config.yaml
num_hidden_layers: 15
hidden_size: 256
num_attention_heads: 4
num_key_value_heads: 1
head_dim: 64
intermediate_size: 1024
vocab_size: 8192
hidden_act: "squared_relu"
norm: "rmsnorm"
norm_place: "pre"
norm_eps: 1e-06
positions: "rope"
rope_theta: 10000.0
rope_fraction: 1.0
qk_norm: true
attn_scale: 0.18
bias: "none"
tie_word_embeddings: false
parallel_block: false
extras: ["capped logits"]
init: "uniform"
init_std_qkv: 0.0449
init_std_o: 0.0
init_std_up: 0.0449
init_std_down: 0.0
optimizer: "muon"
learning_rate: 0.0113
beta1: 0.9
weight_decay: 0.019
lr_head: 0.00585
max_grad_norm: 1.0
warmup_steps: 0
schedule: "wsd"
decay_fraction: 0.861
decay_shape: "linear"
final_lr_fraction: 0.0
batch_tokens: 32768
max_seq_len: 128
doc_mask: false
train_tokens: 194700000
max_steps: 5942
dataset: "wikipedia_en"
MLP neurons of a small language model. Each row is named by its layer, matrix (up: input weights) and neuron, and shows model dimensions 64-159. Each number is 500 + 50 x the weight over its row's rms, rounded and kept within 0 to 999. Numbers have three digits each.
After each neuron's rows, "fires in" lists the words (lower case) most often at its 100 highest values on Wikipedia text that the model never trained on. A number after a token or word is its count.

L4.up316:547482486547571515530437467435472441492482464606466523521515549576583419405510548566500492588588561428565438515642544504493442395492509502522475567466539466604540542530497519522468483484492479426624535441520477489501528454490474602519439452505504558560581541494448588503497475512427478463
fires in: "is" 38, "about" 9, "located" 8, "to" 6, "copenhagen" 5, "at" 5

L12.up599:486462434526519456581507543523444424544469519503561463462538476478458525419500503521557557487503516463614439400496472374458496543494496471555512459466477629555553503461519496452487528505471419518485481520386496479568445520478557531517465503447573474546593445447541438495536523445610468432
fires in: "the" 49, "no" 12, "every" 5

L10.up663:651473583494478547480397591470509613477360537522471488524412437490408439530498460472590508506450562490509453416460444575481464491523519469494538505484473569496426519566543535518439499568569489516491477623507577540478508450498450501532519521558605511563487501493527465577502487502527503471
fires in: "to" 49, "for" 16, "when" 5, "if" 5, "where" 5

L6.up964:534453521497496464510453485478569496485551550485509519553511492467449495429528446528592484502510512499546471509531492458520528510517443538506453500532460480543508630518539463580519452543577451528486423462434530527456411560476439594485465498469587491607358487441538463591497491491566472453
fires in: "the" 27, "of" 18, "submarine" 5

L2.up700:441452569464458567527519575549498485514448463440431446492514435419458461487565515482506436490534480540542470562403449504474480560483517462514475544555544557553513480556520472504537502537594594503429534533505451485403523430489507379497457437550452515498546538463504456563517444553487527436
fires in: "were" 40, "are" 9, "they" 5

L8.up531:490489531507489443423501422523584489448575462530545467492438503504516495552587567465473426577465551446499644504515498429513471522503466510465535559495472458484557468463366492504572364467419475458504434495456516397553501435443548448397504597534494481419439491572516447581564562442491535475
fires in: "of" 27, "family" 7, "commonwealth" 6, "membrane" 5, "was" 5, "hong" 4

L5.up398:488587592540493573451548563494557465518409468609469483436534415502463574572563514471539517504518381542464470518444582443516553557469447473458423548432490520468500460489487504407575576549483428464480477514451529518497510453525570419425525598524495556564570438484511459550501487439518468516
fires in: "are" 35, "were" 18, "all" 5

L12.up805:504459468461501441500464470441577444523529440576509416472561520449491520400515567499495501521502587451522539600510427540477535472536501559534475469449424455550440489502530589555518459466507397561475375426452501572512410563471527528422489547513576479498521417487495482527499546492494470419
fires in: "the" 99

L10.up781:409495538495471459478564591443384446501516499547473535426494499524482474482502584480420424539452532501498387418589433424565492515529514502526506529454538481588561490499485488438455561506494404483508445432498447500497542458489463428440450491504476496486439468487522636508499553471528501488
fires in: "has" 24, "have" 20, "is" 13

L8.up163:404487538462532467532463597542465471513496512644526512588514668583548481441538493580510435602507518492511471519481519472512539483488527556451598441500500499547551563520434475561493441571557430557479479536509469419530432456495525452480517453507422498564435468524467537494533478541428463523
fires in: "be" 30, "is" 24, "can" 11

L10.up335:424490526487506563529478476468476591543563588549542504474475525485488512518625506521474494472565504465461529477559438600491515572521466381568542511521488543504509534491503586511460502531570432437585460443510654556570498439582475462550490518517443570455425519536502523543541539450596504391
fires in: "from" 37, "in" 19, "a" 9, "of" 8

L12.up154:566525430528484455507513523493579594520463476518549448451573471571425533444483413518489528521439496475456601482540452464490502555514432484556417511570617537474458463428587449410450419452588422600543530482553628463522411460589449498497417440568501534457482487563542550531543479474524416457
fires in: "in" 39, "from" 31, "of" 11

L10.up516:501569598517429531523562513434592538493486427552603495554488472433545502508455558471447521458506480562577455456499592513415571552543488625546560567539515521564444524659567549407538475530494464434522431417489548463478495443515445519552610518506441563529440514483460519541514515513492476519
fires in: "has" 29, "had" 9, "into" 8, "to" 7, "are" 6, "up" 6

L9.up709:453451503556529511450486532462559472437488504518494454565495487528462525564583527431538525464553516466506560532496527500540478487513463494490540498546541515567511544502500521466487518514490505376487492517545534484460592524507506592437486541572522560494539600556537533500515486522465556432
fires in: "was" 53, "were" 12, "been" 6

L9.up917:521423587547606509517460534466504539526463525573501504476460453473455490483649488517475450428546523520487496563516503488551520498582461515451509467523576494519466565457513469448581468485483506572509485553526500442536483416455444552433510442473577440530333432446518483455459477536529579463
fires in: "as" 54, "while" 15, "than" 7, "like" 4

L6.up238:522432512469534473540467514459454551438520586518465486458512538453542427497523467445535465463518530451528504503523494465495525414473468579480575405447468463569493448430471553421505567581559519512494466591506499467560404491416404577514531440617459509502454518459537607488513524517530462461
fires in: "as" 44, "by" 16, "with" 12

L5.up947:477464586482608468479526456405513498515450544457540442443502480444613418560569545564489563537521502494546462474484423492540521419482432506495525524475575558496454498517487543463489551503486442459607471482547494461423434485520460503480588530454547387567513519433550559502499450526530429559
fires in: "as" 51

L10.up198:472455499455574529504466477537431474467441549405477513528533470450486524519477508388453439472443563518503474459473399558533480547622474472427523468410495483527585385478500537496437539544522621498441491529576545461452548530668517494545565531536448503576569412488591506647590477508520542532
fires in: "his" 13, "as" 12, "an" 9, "there" 9, "where" 6, "for" 4

L4.up203:429511500474518473448460497524415574470487478503575517513462534563443462571508479422482493422488436538443620507559393533518460519554530505474544502491531606525526499419518561479411569502526437484563468555652556605516458520505449497653503489575464491496484485518549559509533477512494481450
fires in: "of" 46, "from" 17, "by" 6

L12.up914:476561470588420458514453537457512472546496561511495469544559582397554384396545494482457538502497437561464522551384506514477494531516538532527476510553522576537482487509456520484549501446528508507531568504425446566452461584542503456481524524491517510568477462377568505490485591534519406566
fires in: "as" 40, "under" 17, "of" 11, "to" 5, "during" 4

L6.up832:455516529475524515585575424503479487466480452594523512479518519460390508431543578560511526485470520462518527489526435450526465463518492421575599459530524555420411552476440458437466533418404465600572449509544503512468462581595483455463550535491523492427388474597536510443466534456476486489
fires in: "as" 20, "a" 16, "co" 8, "and" 6, "the" 6, "full" 4